Weights of a small transformer language model: vocabulary 8192.
MLP neurons of a small language model. Each row is named by its layer, matrix (gate and up: input weights; down: output weights) and neuron, and shows model dimensions 506-601. Each number is 128 + 24 x the weight over its row's rms, rounded and kept within 0 to 255. Numbers have three digits each. A neuron's up and down rows have the sign that makes its largest values positive.
A block is one neuron, or neurons of one layer that tend to fire together. After each block is what it responds to, as a language model described it from the Wikipedia text at the highest values.

L3.gate2898:151102130115148120139136135138138129125113153123126186116142127125119113140146152088142127180127144123115137146128084126119118141152169163109165182123098134125170114117132147119141170131139143113164148138106111097148122068104150165110126148169121111130099154113141144143103091175126104094
L3.up2898:129119077140169111159111097140108154135109128170128133148172118154169105110127132101100150127138134141148128135143161093100142112127155133092137112119119143119130112103109118128136142145169116118105155098190088155137118092122106080121136102131088134104130136079133119191145136149126115115
L3.down2898:153099155118104114130166153110101152127124127143136098134143182130172159111138104115122134109131104157117120135132140131137155128141114133101078114129177143136117115181159145168167076142112133125126110114116141130147130128146092096136141121141140122117134139154099108140132098172135118159
Description: Noun-completing suffixes. Final word-piece that completes an abstract or plural noun ending a phrase, often before of, commas or periods: desc-ent, divis-ions, categ-ories.

L5.gate679:134144160124111113110142162151083144144181148117139134148107139079171143112119125128117124100150166084124172126097085128117123132137164124130158144120112156131142141083153162101079094113057144134144119127096158158138136118122125114124107145141118101176120154079092122147143109104126093127
L5.up679:132104136167149172110116144135132124103086148094100120170118106114145123104119143164113100162120094152105169163100118130129129128131138135136145133100144121153142129118124084155123143140120131125116130144126138113156133161103134091098095151150127115145105136122091155078107157132108137103
L5.down679:143157136111174122136094104124136159144141108092105114147112091165155134150117137109099149151156103104136147111144154121152119143110146143116127099173126142171135131138134153100135118142117141126142142152113104114135122069098131107128150169161117121115167130147151132144104097123109137118
L5.gate1022:160141124134111141107149118143150124121126122117158126153150091127152141122103123115094072130170164148106133147114142104138134136171130119091108142121162111131165042091145155162098115113091126159112087110155145123135120155170130120129105138144151105123134130144142115117123147099126131139
L5.up1022:130150129105144122165126111163125108117096128132117139115085129105121134132168117148156106155209140142104163097163131103106125161187163160107112123177133087145112106125146108124116121116153123101111134152137149111146135107122131144112141100129121148138128122143160114132120117160116114120
L5.down1022:112127111127139128153159161116109141105090149151054102144125142109169147149144117107055072139092110145161142107160128099105147108179105131105118158130110131104117154146136096130147125138145130120115113104129115133120108106097106161134147120133116145116109129116155122153044095117105100122
L5.gate1536:136156155133100108124108114090154152192104105157145071137154096156176104146157104151113105130124155112125121136118098095130138122124161069176102150121171139115121116116122116108122146164190085122140129137123131113131089151145102112155136113119124132148135105134080151100185139118129132151
L5.up1536:160148126107126155169160116106080115155133144152160104090103131153121087134075128098138132116109167132120119133102137158145161125142140140104129158138143169098143128112192125081093159119105163111106110123128108110125119129145134114145150107105122139121108096102092117134135133117104152108
L5.down1536:100166149086133160129126157129134146145143139150138113185099141108137126119129113103142117114155141125061143126116111141097111176132121186085112128150067139120110105161117082120157146160147114128126150134100134132128123116137129141107160158113105120147107170117122158135146095086133110123
L5.gate2853:060150142095075085070135141138138105129127117126104126117152121088152118188119128113084125064111166128096131107089126149130131148120117138108125107149113168147160117143137152117070115147110128117167149150086167102137131111116094090097148107099145128117128089111150078117110111062100112132
L5.up2853:107114124117158141124173097167138161110110161136152118133160165116080141128106103124124123138111158126171110104072174144114108145108087140125121121158123097088114119126180172140126156157134099124167128100117121076142075115155085112135103137161148115179121157130083151111175124142129135101
L5.down2853:166134164111151113131144127083111130148118106087132101105113149063123154160148140128107125139089157156130123087130139120158125122136129123153118132142117137159155124166142073165150091128127160103091170166112136111128099136147109081158160088150097100099117147121087075097159134106131150165
Description: Article subject introduction. Tokens that end an article-title line, mostly the closing = after a person's name, or the was/is/a after the subject in opening sentences, e.g. = Pablo Durán =, (1900–1974) was an.

L5.gate1442:078144144126098116123131093144138149110183134140146100146133068109116109088117146129162127152119145130153114138092108097139121137101108096149131171104174119138167108088131124128121131114131163149142136152166115113149151114167137148102159103132112094110127118147098148109175112142105159138
L5.up1442:114107154135143083123153155123096161094167126102139100126129144122139153124109148098165085131122158149177169155109135087134115116118130134080106128124131063134099139157143108070115117107084116147106079152136162104090173139079149112125095142103114148097094123124135116127109102130104115113
L5.down1442:149147106126111100157116159104153133143061118152129126118147144158122126080125141078151126123107185129130153111134129145104150139093124138115153111163122150096110127090083176168142162088143181144138123158148101106102169166172123117130149121160165091201134155135133123088094153080141114153
L5.gate2151:129152147164151137160139168140128151141106115122134169175155072121111117099126154128120106140138128090092138129137126149115120101155102110133097153195110100122122134118148106157135117102132139118155101118112107124105107122182165117116070100117124115136101140137179141168151069139125127141
L5.up2151:138106145124140117145112138114126120092108128135114126135158081140157146118095160059105138119141162137116114154128101156112119118163155115128115131127089131141118131112118160098138102163100146102140114133163125118109132153114115097160133120145151087116140120153165165180125083099123130107
L5.down2151:135076127146122109100151107110159087129144188141144124172160141128111148140144135102094124135155157112097114102132113154129163138116139119121096133149129155155169112148123131171069136129070143158121148111165104118176104170147130130094082112118118176094106141113124170135124139184077098125
L5.gate2294:105123120118127123132119119096096105148168117097145118142109091119110153127107113134141134110102117103146120156127128121134136095119097159165124155118115126121146093127126113111147136150114127170152110132156167139145126143135170162154124170086132104158136115146092160109151072111146122075
L5.up2294:132123144082106110148130116123108146180154135112102128140170114094159155123104144109122085099118151154097148093093117142116148089147153105132093150130169105118133115106115101138124169087100122109118157147142119118095190103166165116107141124165135094184106117114093124079138092124154145142
L5.down2294:138114122112139134097130107185139125166124130153090117126138120093138143194149141127130131152128161177160115114136129148116148144097107104095117144127127133142121154132131140182112145116116180118144086149122118124094129143140149109122175094141123093137120119126108107162146129117128095141
L5.gate2764:154106174155118116145117144095180137108138151115137124157095133131158129104163105148120130146103135128135113132124087108170141115163114165137100141124113139155150094091178130121124086136107109110121096134153079125134165154127154146106171130180154149124123138150114151128124148109086134109
L5.up2764:106120133115127088101150123077130114132146111126141130109098099161157189096116156152176126165086162116119138098148117144117150178153103102120100137115132135142139108089119166159118104182107155132150087161179125148204076132126148108125107131145104105124148179139108082125148139117149135135
L5.down2764:115077145114098126143097125105092151106156154154095143120140153147110140146121089067159141125130112113119072115128122149109185149145150089136127123175119138123137101151128135127134157126128122151130164061114115125131080164189074113173113072102122132098150074096107103102178108104120158115
Description: Coordinating conjunctions joining items. Coordinating words like and, or, or a list comma between two parallel words or phrases, e.g. buying or taking, Thailand and Laos, Adnan and Mansur.

L5.gate124:150137161129123153116108172118076135082156146131154157113064155081135128186153116131126116114117178124177153122144170137096142126101121123127160130150120131112132075131116128109103129153097127133154086133138095103139114128109144126088134143137143139138100135123125086150140149120158119127
L5.up124:119122151145147127130125120157097150139107143127125100144154098139130157150165138125153123092114176130158159125131133111136142117160137095130130097149133128123156117106146122117132096135061115110133107155115133120138104108099115122130082122096157160102119143091102133131133118122155136093
L5.down124:130143198105163118097100125069103148163124111161098142150172130091115126145090139117127076180110118141131094122117147125138115128125094091140170127147125164129105099090115114169103090119136165146140103157138126111127149117136139128121120090124180096173141101197146132130098102135136158123
L5.gate1468:132119130152150130120128155176090074113139138119135129169184164121180153140125125185102112095122110134110148136149103117126157111151150144120110144123093147147103128145149145123121107133149103085140131111096131124115128114160110084129109146146139126104142157142156100150107167107131113130
L5.up1468:120106109107125141131136146120162120093136128088186103121158084136150129135143123118151132117152133123118095087116131118109150092132094103124091102131119122105165145117124102117137177106061127115133109149126172132116100120126145108147125066112104113155129115155100098153140125133177140155
L5.down1468:118117130146102119093087148133140139133171157138150119112120122121123116107159110101129151133138136126125159110160104145111140131139146155096135123173129104130120143116109100126118116158164093115098149130113133122149086121096145138097102152061143102122071131099150097130135087128110111134
L5.gate1712:143111148102197071151097131134140123128146164086140138139115145162149156109106096138128158104133158138107138191111162110118124109110095164114148149163147118120090111108120119164121137120129139130139135115141116128166070167153108097116139124144181145123148135129133148146130118137167146160
L5.up1712:146114154151131151100142109157128105118112188148127124133091087135131093127118111126123104124135158116138118204108139129067104118140135077109085108165158110092141129107081144126151131126110121123119124120117124129159120126173138154168169131114151137059076123119096112136112127133128116138
L5.down1712:121116126109177171126166146113189138131139130099168140135097120121141122095109140068117140143122110131164157163136137179127193092165147118125117143129145144110139175152135119115131150116124162158139116094109094118080115192100078124143174132129128119189139131135177142125168176140145103158
L5.gate1731:158093131107127163133103115140135116083121126113122134170155114160121152141116140166127115138121155140127126181101115120118156105161127102123139175129102118114114132109099126125120130118163105131098158134111133124098118165125073124115152098124124100139101112101123121142177136098112114142
L5.up1731:114186084105119116151101141148136131111104141172151117081093117155129134153154137153136167131110124096117130147116137158093140126095102121141125162134137123146149101147129105151118145139094136112140091152148079167164121153160117103105130141127083091106174123126112120124134134136171135164
L5.down1731:109107149136162118135137189093108114162092116105135136171143121092181087105128125104125156114105144132104151131088131089136120136138132150144123137149097113151084149116127148142159129156134137140176159124082138140147104119150130068116103115130144134109140140133167142107135113143129132128
Description: Wiki heading close markers. Closing equals signs of wiki-style section and article title headings, such as "== History ==", "= Person Name =", "==Career==".

L4.gate50:124094125134126083129120130148158102116101146116094165132119137133132121184122145167131126118136134133116120147129176155103125107179155124152122140140155087106129072116166134142074110120124150135117172145119121145101154138099155102107137112118165098094111116163110091136093126113134125103
L4.up50:111124146114066134127122117075095155100132087148122127121107147138121102198109127113148099141174105101151141101112110142139095103144106121094146116115124091128116129123105127113083137117128146132144111173102104090141135131149130079123119114167157139106147123136114132168133119125134137118
L4.down50:072135126113135129154135120120105139075128107132138125143121103120142110127151145189104115090134136135124142125162134152138165137148169105141112123112138117131136137157125133157091124115121128188133067133162143131122105119135159110168126142142092146144107125166127102077132099182086172104
L4.gate520:092112134119143160145166172156115127128122108120116126133091116106191138130125137142143104106084111141165122135140079149123140149139153106105150104156050118132109141103089166093098142126116156147192142124121157098114099156135100145159133096174137117156131096116123135133148123154112116140
L4.up520:144136152125090147135106141118111112101092097113120114150149106100143140181152086168120137143110162161152117121135115150151155104111170121112148112157133109147153104160136153133152127143121133096081148159123090101134092140118092135112157124134107102099126115130101130119148181131139176126
L4.down520:117094173092139107126131131131120137139125085144103098114160155129139082122103130128152160153159095159157127080098149128140160151120144200141119113143135122142116144123158173177079150099143117118112097156149121122101129123091121111143163122114109166157165125165147139163125139148106104146
L4.gate700:111131145135142126166126119135165131164099122148161134141131129167129108114118143136108144144168136169104116143160085166118129102174145118078131135101135133132174132089142142141119137124099092141150085125073154096114160081142123112116149149097121065098143179129117111170128115115103117170
L4.up700:109141104131097119138144125142153092136137133147081093151132126114064179159111124103106144122149161102120135119105113156124153115145088119177118135151094132137153112097147134120123099147102170098170123105160128127153114158134105139166156146145082197136120113159151106126151140161093145103
L4.down700:080101140120119132124088130116128111168148136125147138106146117155161114114125155161122143140127118128103149092124152109125162137135138085151114110128133135150114179117151101149120158137109135162104128103103153130160127144142105110066125149108142138125139107107114117154134096161130081126
L4.gate1922:125162149152144091069139110146133099089145136175128111124132163116137158116167077098156133131125177172094169135133132122088165153145165138139118094100143122176094080112138145138111066122150115150127150134154144108140141108149112139135088169136176124168129161119121138135116138119186116099
L4.up1922:133095102155149171178114130099116112126131143152134164134158113147112130113155132119124150118112140127078121133115119109130122135119129153101205137129129103116104148105136113117121168130102159091154157147166132116121119143107132126174094141110104154131133126122151140118182157126134154158
L4.down1922:160095133137101128147193087112163103079144093132119123125148146097181199076149073136142102143122118129153125107143152126123136148144119129139135172128087137140176137092141144154134109112117088097132118116102157119134122116126108124102125118129149118158111129172131115123141152117095089094
Description: Biography opening copula. The verb is or was right after a subject's name and birth-date parentheses in article openings, e.g. Brenda Burns (born 1950) is; weaker on name fragments in tables.

L5.gate147:141167126125128137137087126118120154138154079144103099103161146167134142144148108121121140131119144118112102132167116114108113139113144127120156150109107129122115146119116171155163094118124144133096128152119114129080128097136166087149105173103075124125104139085108093163076076148117129078
L5.up147:154122158099117138083129131134092119154140114132177143135149151148089126154134151123138152143151099145156163124146116140108126098094144158169142144141145153200146095095137101118159156113131119062111152158108139120161130115111096153118165093115157107141073108144104188093095118116102139070
L5.down147:134140114150152111145091119135139150104137135115066144138155112114148109131165102108102120138131163152124097165154084139080121149146126140089137154136093126070150140177136170142085104143105138168086118105110154147113120112133135136154088106150114148107144144105101135149109101181148065201
L5.gate2420:121138137096097122139140142138155122172179130162154146138118164095153100155149111052148089129112118112154152151131103136118109126172131149144128148126121132134125157153117121089172157123120191104123056172109155139133124093132166129091129136165137111102099111112160109105136090140115125141
L5.up2420:133124155136147100124087118098099103155173116136117127159122160090126120130115137137132128122124122072133106174114171137138127140132116143094136160171105153130128162103162096111141113163126140135141106157134112136127109132142101162100144153097091145118154126152185111124182178110154081089
L5.down2420:150136130088092099108127121111117137139098138127134139170137127128139158110119117093089125162117160138154124084133075089131155113097137101101113139133079147091155099134101129180108132152100115118116144082121135133092123135102088105145155114120137096110139115132110134146158089101124130130
L5.gate2605:135125143158169127116142131122161173116141126090143104122083133164143137098130108171134125139165098078155116115109141102145120119125136110155122139119067069160193121150147141118145126113117129173142086073115146111128117138121121101105129147132119125158106131114150134114151179120089136123
L5.up2605:135122121115123125130106133114165116102130143118112142100144141103136137126141112108155099155130144134143084129082100118163124129101103086162106099102147065155110145152123139131144126140106084107078131095112123150146081155166121139149127092132117122158085104130103109142110127106100127114
L5.down2605:109117093103127104111129138085152137130129110108116109094131082121076111132096129130159090114110142150113148132135166114105128131156114110078109115125138115140151115134138138146128121103181123131138150120149165116117160125089140103148144113111158159076105136133137119120145139133132076108
L5.gate3144:155107129110181097119090113101123094168118130143129106169132149185122147113147142148161178144099116120079116140133099146110106122164087175160113107111133121135144113095151095121148144091177115100132165118115133154126121105154134125122071134104092123069167115178128137125120104132120160109
L5.up3144:133101127076118152150133145144157154148177142142140119161084137079166136090137110148141105083132170089138130096134158149133098117130146123134101111153126154170128125086115170165121120159151122120082117154151084105106116149143159087132166186109111112152126077117106141154106078157152120088
L5.down3144:150122109096114144152161126100151124135134106134137097117110070151160118104131153111182081140137134144122116095156169083140148095080109113118121115096132107095123150135158108157117086154095142160139113121147136100114151134130138107190091095085122128172125129092121111116139082118103114161
Description: Plural noun endings. Plural suffix pieces (-s, -es, -ments, -ies) that finish a split common noun, often after "various" or "other": genres, fragments, libraries.

L4.gate351:107158153097099148119151130135095142132130077141073157167112147152115134126108130126146105102115135058145097138149113127160145100124119118162161171137154147130132093138112138133159149123120118142149125192129168138122092107149142122139144119124139097114125115101134082160111121109136154146
L4.up351:126146141070120167149148155123156140118112122125100130145111133135086073117114073112174143099120117129135115118121164099117110143133136104131117122121140129178115162143139139141123109147123116136097110138081119127153174154124149165094103106119123163115149162130117139159119117134142076123
L4.down351:124149126146094124140119091119098164125131133122119115101082165108130158122099115102126124142110148126117104145127113094166133140126141128098099159121130115113149147079096119137153142111108129121145134137144130108052138113134125055128128122141127133132106147148123140112153172123103127150
L4.gate794:090129153167208144156131109103148138129152093085127156130139095128166137097120143147147122144084128126149165118134157114136133128125137143106119125145131154115134117083101132135120083119135155099137145117131124135119153161171115162146124100135126090125120124134124129120103138130099108125
L4.up794:150142108146132118097136163152084081140106112116123118116085162145091166126114122110114131117079128129173162121116128106155118119127131148120121133141114086149132134046150121122118153117137106150123093155137074133102143132121157117118126091142147133144152097147064147139174111141122122140
L4.down794:049100101101083136129133152092105115110131111136124138131118123089138152120114141135148112135111134100115128101111118158186129108122140150133180138125153143122148118125103113121137144143105112143136120150146125140129105119123161141166136155121158090161188147114159154170121098126117058162
L4.gate1879:116113123113131106122111093155125118090132102110152134135109088137103121166142173114147089159110157131107042133160122130094156103177150146123128143139152103101115155068148129157112123126134106118119111086146114134126198167153166140131147116132148126108121135120088127176117123077128137141
L4.up1879:150154147169127146136114098139161155081097135164141122120099154117156100114120085118147116150158161139138140111121113125095161129087137087169120111115106104116128106108105131115125133170122140140114107138118129135088147134137132106110121119137095129162078126097095129119131142115165142146
L4.down1879:146113120105116127128155148087143139079085125102149107156155128142133125122131091097082132125145104103156137159126130157099103157147111134177112122102124131147118123138107133114145130160135130143104142130149117095142117134112138092141154178099117141133148108146095169131137119204147093128
L4.gate2652:112155125171096177128126117143154122122167164166125115110122193138115168135121125117165086098157132106099131113136104121125130126105123155150137131115109118119160108100140114107110142157168132142148096090119136182167106129170164141107141127138148168143140141169110093163113106130109120130
L4.up2652:137082151173169124148163157136116098120154152123119124151154150136095127129110123078137166094115175113151128125118128162093102111140142146180195104160129130132093147122108196134130104141123152154153136133083102152116129136134131130111162093141151176123117107143145146186137116100144130119
L4.down2652:078115126132113155144135090118136129124108187139153159162080139111169100102151118147117137133149207112137102140133135124151083102115108143113112110133126171126127166138096140128143103114099145122102133124092123143124141135153149099163148129114129146115089142143138094084106108107111118095
Description: Anticipating listed members. Plural noun endings and colons after a count or set word, where members are about to be listed, as in "two children:", "two entrances:", "options", "pairs".

L4.gate695:105116132113140118127163124131090127155157141138124100175130146122101092138117080091105122168175148139120136072103109131129115116138167185119114176168112126135127116113114137121122140111095105131155126156099104117102108119126138176127125170122111129111092103110133116133147140104173137122
L4.up695:092171135146118079140104104148123070118119113191137128134121157172111170126158157107130170121122113121116174123152103165152120127105141158142167118095135132135126114143118133141128116140146125109122118153114136170130103151141172134154157112114139143103178134152111104167121131121136134127
L4.down695:152099159123113136069115148140130100109086184121126145135138155121115144127186146095176112135143157101132171108137100095151167153139181114120109084142143086135133155109144120137131129134159124128097124157129130134111148137114071111131128119107127152129144162133139153154115115123125149088
L4.gate1711:188121148130148112112124121138117096112107138135108111121160126150126130128106136167120100142125108163148096128116124118145091113090150116114145112132102108147159112134124130131151115074098107131150154135141151127103062125111128131166115150101120131136102109108121122168151176088155101111
L4.up1711:071097124152104152169083097114137137148077125111117112169124181127138131132104136118153124163160123135122154148110175083120105134140135119120173105105158140114129142128119128081170092140115196137125113124169141142146120123122107168106117111125156147137176117085133115106100117137116111117
L4.down1711:134113109103151163131114194124119112125140117139169102142169107115170146132111095116122115163136140099117131135113148125143116124138109092074079138107126129097150143143139177150158099118138104128134099162142110091138088109148088130092139145137119136130099126063117117153132102134106141136
L4.gate2416:151127129129101151130166121098166121126145088129137078102091155173127125124128148111122093142144107175125162121170159138104096127135114121097112113114116159111112098181122090135140155136095122066115087151130105142103082137104123123117107150105097148151131097127163147103115111109145130144
L4.up2416:138125148115162101125084098149157100129139159132146099088135168072125106140093140170181102097138131101174124127130129106134131153081162068134104154107121107120140119115143139112130158136128134131134124135114139148116094084134184160105126159102120110097120071148091142120175129158118167140
L4.down2416:133133145110134096127119154128129151133116120117092105125137091103105134165136096099129095074149113124142135144111103138140148097176137128107107160122114147104148116159104096100103160133114170130198158157144172120173150150119096137156120116101147134135115132118134106146112137102125134109
L4.gate2763:156130160124120174108126135141109156137112123095110096108144134099102181142155121070143139110125154134160131163165135158147177086144139140155145158131117124105113081094148147129103093145093142139143169125123099130146105149118085131133073101169160097093122108129140104095143172143100107146
L4.up2763:145154151135126103133134136152144120162106151100083101129154117163093110167162163120132120146095108077117124097115080160108123145094110116131150124130142158138142127143123153072162081126163061113106120088111121156135112152087126083111098138127133146116105140114117116150150140176146132102
L4.down2763:141133159082125127102124142149112139149154139113069148104148139110097147121155123150123138161114127132129087163151107100120126140129153166143146133161106133169142138109117161137160112188144188096121082122115156114164147115146127192124100144147157101150138117125137090083135120122111122133
Description: Title-closing equals sign. The closing = of a "= Name =" article heading, mostly a person's name after infobox lists; weaker on final pieces of names or words (Stansbury), ing, ender.

L3.gate2011:113117097111066123168143128163162129119125098144132121103130138144117139145148089107111155122134118119146150140109128136112095126132123111104130136123132150065115139134103152123163110099121075091168146095117183094133140081152159104085186152123157162151142130173147103139097160112126164146
L3.up2011:119089156157114131098066119150117145164150122110094126120110080116173156144129072100134148133168122108125124139145111127126135116111113152134082144123146151159144119124145122127152091137138093134127112123144158113174110138101128127083146160147144124128119140161149098112094156115117132102
L3.down2011:122124164104130110173091099103105094134108112120099081116117137165178157148129112112106140115130108114136140121152136148125152155143118125153105130138101152129168119150126181117118117129138168175142113121125124158152105126117140068133093113158144150106130091140148051123140095111126129136
Description: Biography subject main verb. The main verb right after a person's name or pronoun in biographies, mostly "is"/"was" after birth dates ("(born 1973) is a"), also "served", "played".

L3.gate1965:130161096107071120147124123131155125116157148140149147149092153124068162140135122144110130134065125133145095090111138125115087124146125114086154068141099106114141079149130108117137132123093112133137086126160091116123122116114137111125102106111113135111143113122115158136185154127164131152
L3.up1965:067096103136122141146096097125117097140134093127155103143161118138124154144102113118145137099107126180171136117165107108149112122113096146114120114101106148127123124130151096131155134148153115125111131111184150116106104120108182121135193149150130127146154119126151133154135123131084133149
L3.down1965:126112129135125177140122134133105135079123138166094067115115111147081123146098108086137103137135168124140110147122139153120110144134118137140116090115054159120126146089106115131099156148115106132138136155126101116112096137149089147133204111150105119150151109114130194141166116073138143146
Description: Coordinating "and" mid-phrase. Mostly "and" joining two adjectives or verbs in descriptions (small and lack, fussy and over-funereal, created and performed), plus "of" after age/kind and mid-word pieces.

L4.gate403:116120128158159157155177122093138123139139142156135129167068131115098131107131105108154082158143146175142159165131066116128126079172102125125111130168090138154148120142095091138115133159171163138123135127165098123112127149132123144137154146131136140145104100141136116111174114104088112095
L4.up403:068104111132130096113134138120113146153094104115136136102146146101165155120084155107156134139123121098111133137088115149137129131112160127113158144134127133135159163106129144088116152150145155141167135115112060133132157119109123106125113140152132127140139138160124112141113136132124142130
L4.down403:119177099181130132108118121152098147107101116181124095145145097107123107121142098127157122126128087153124101092143139147123100175124135137140135153110108105081173107114101134116084123133090119127111083108131132140101126107121113087110159082119117148139140152095131114160102124116126130111
L4.gate558:037080150115113132132099124121131113133153124139134141135136161103112141111123142095119166175114119100118085144090097119117107158150110058094168107137129073127135107135152124132118137144119175129114169152136149108109121107149121159128144124142145133122073129116108139177129070118122125148
L4.up558:101144098130132139131156123146121105120151115154122115129181097133136123123177136129126153116127129084161182095120116152082119079124120114122149099142111112129111100152110142156106136121103120130111127146123060141129139087134140080140121088079150118125105148091140137109121114128064125164
L4.down558:120128140095163114109089139166115171094131137184174129153140137105124120137131112107125090101094093133142126138119088148111109117108119132138102100150127133103152083145128123131091163108148138146140152158109135090137119130145108111130193154126180158151097174158081114092146129123128136142
L4.gate844:171141104097120107166127116142152073145146156123109108128082145049148153121135120131104127116144154124127125106108132127089096131144146094165129128151106100150128132139164175122070108107116140130131135148119149120103110132170107164148112082102146151119118146114144103162151113115110144154
L4.up844:098137141122157118159117128142155128089143140120109096108103141158149089095122148102098096095151090121060110144142118082073159143168131160123136118126129117106175088105115138064154165134110116153101117114169083129147137145125137128137180131183111125111071129144132077106110130159152121119
L4.down844:153099161149119122129124090079138146117143101168111140149142113124150108139153124133110144126134146112153147142092116097116118154145137119138153145115140116149141169111139137153181115142160136122125144124136093139112147150087138141168118097109168121134130067123135140086114141129137136095
L4.gate1835:132150118131104118117126140134122140114118116068119103169152138127135156106147109132153133120121137150113098123152111138149112130125151093117128179161143138141158126108110141136143122162145113159122129153180122117158102118102148153123158137139162099193121101142122121150141136136122123118
L4.up1835:134124123098123086148140118127138096133121147120106141104132120142089089142141104105126093111077155106078126119116118099157137129148132172151131174163145143124176091103122150136120155118097149132128137117100128122146133143154158127127152140114102147113112166150109145126149106116159154097
L4.down1835:093133117169122142150115174125093145149164134123084175152098132136179085153109109135080104129113074130118113106160112145132119160126128110115108086116144133116108110149133109142141126113093099102104108129096112175122135074106108151154171153084126142106179131111120099142109155116119122122
Description: Coordinating and/or. The words and/or joining two parallel words, as in "develop and implement" or "regional and national"; also "or" opening "orbits"/"orphan", and mid-name pieces.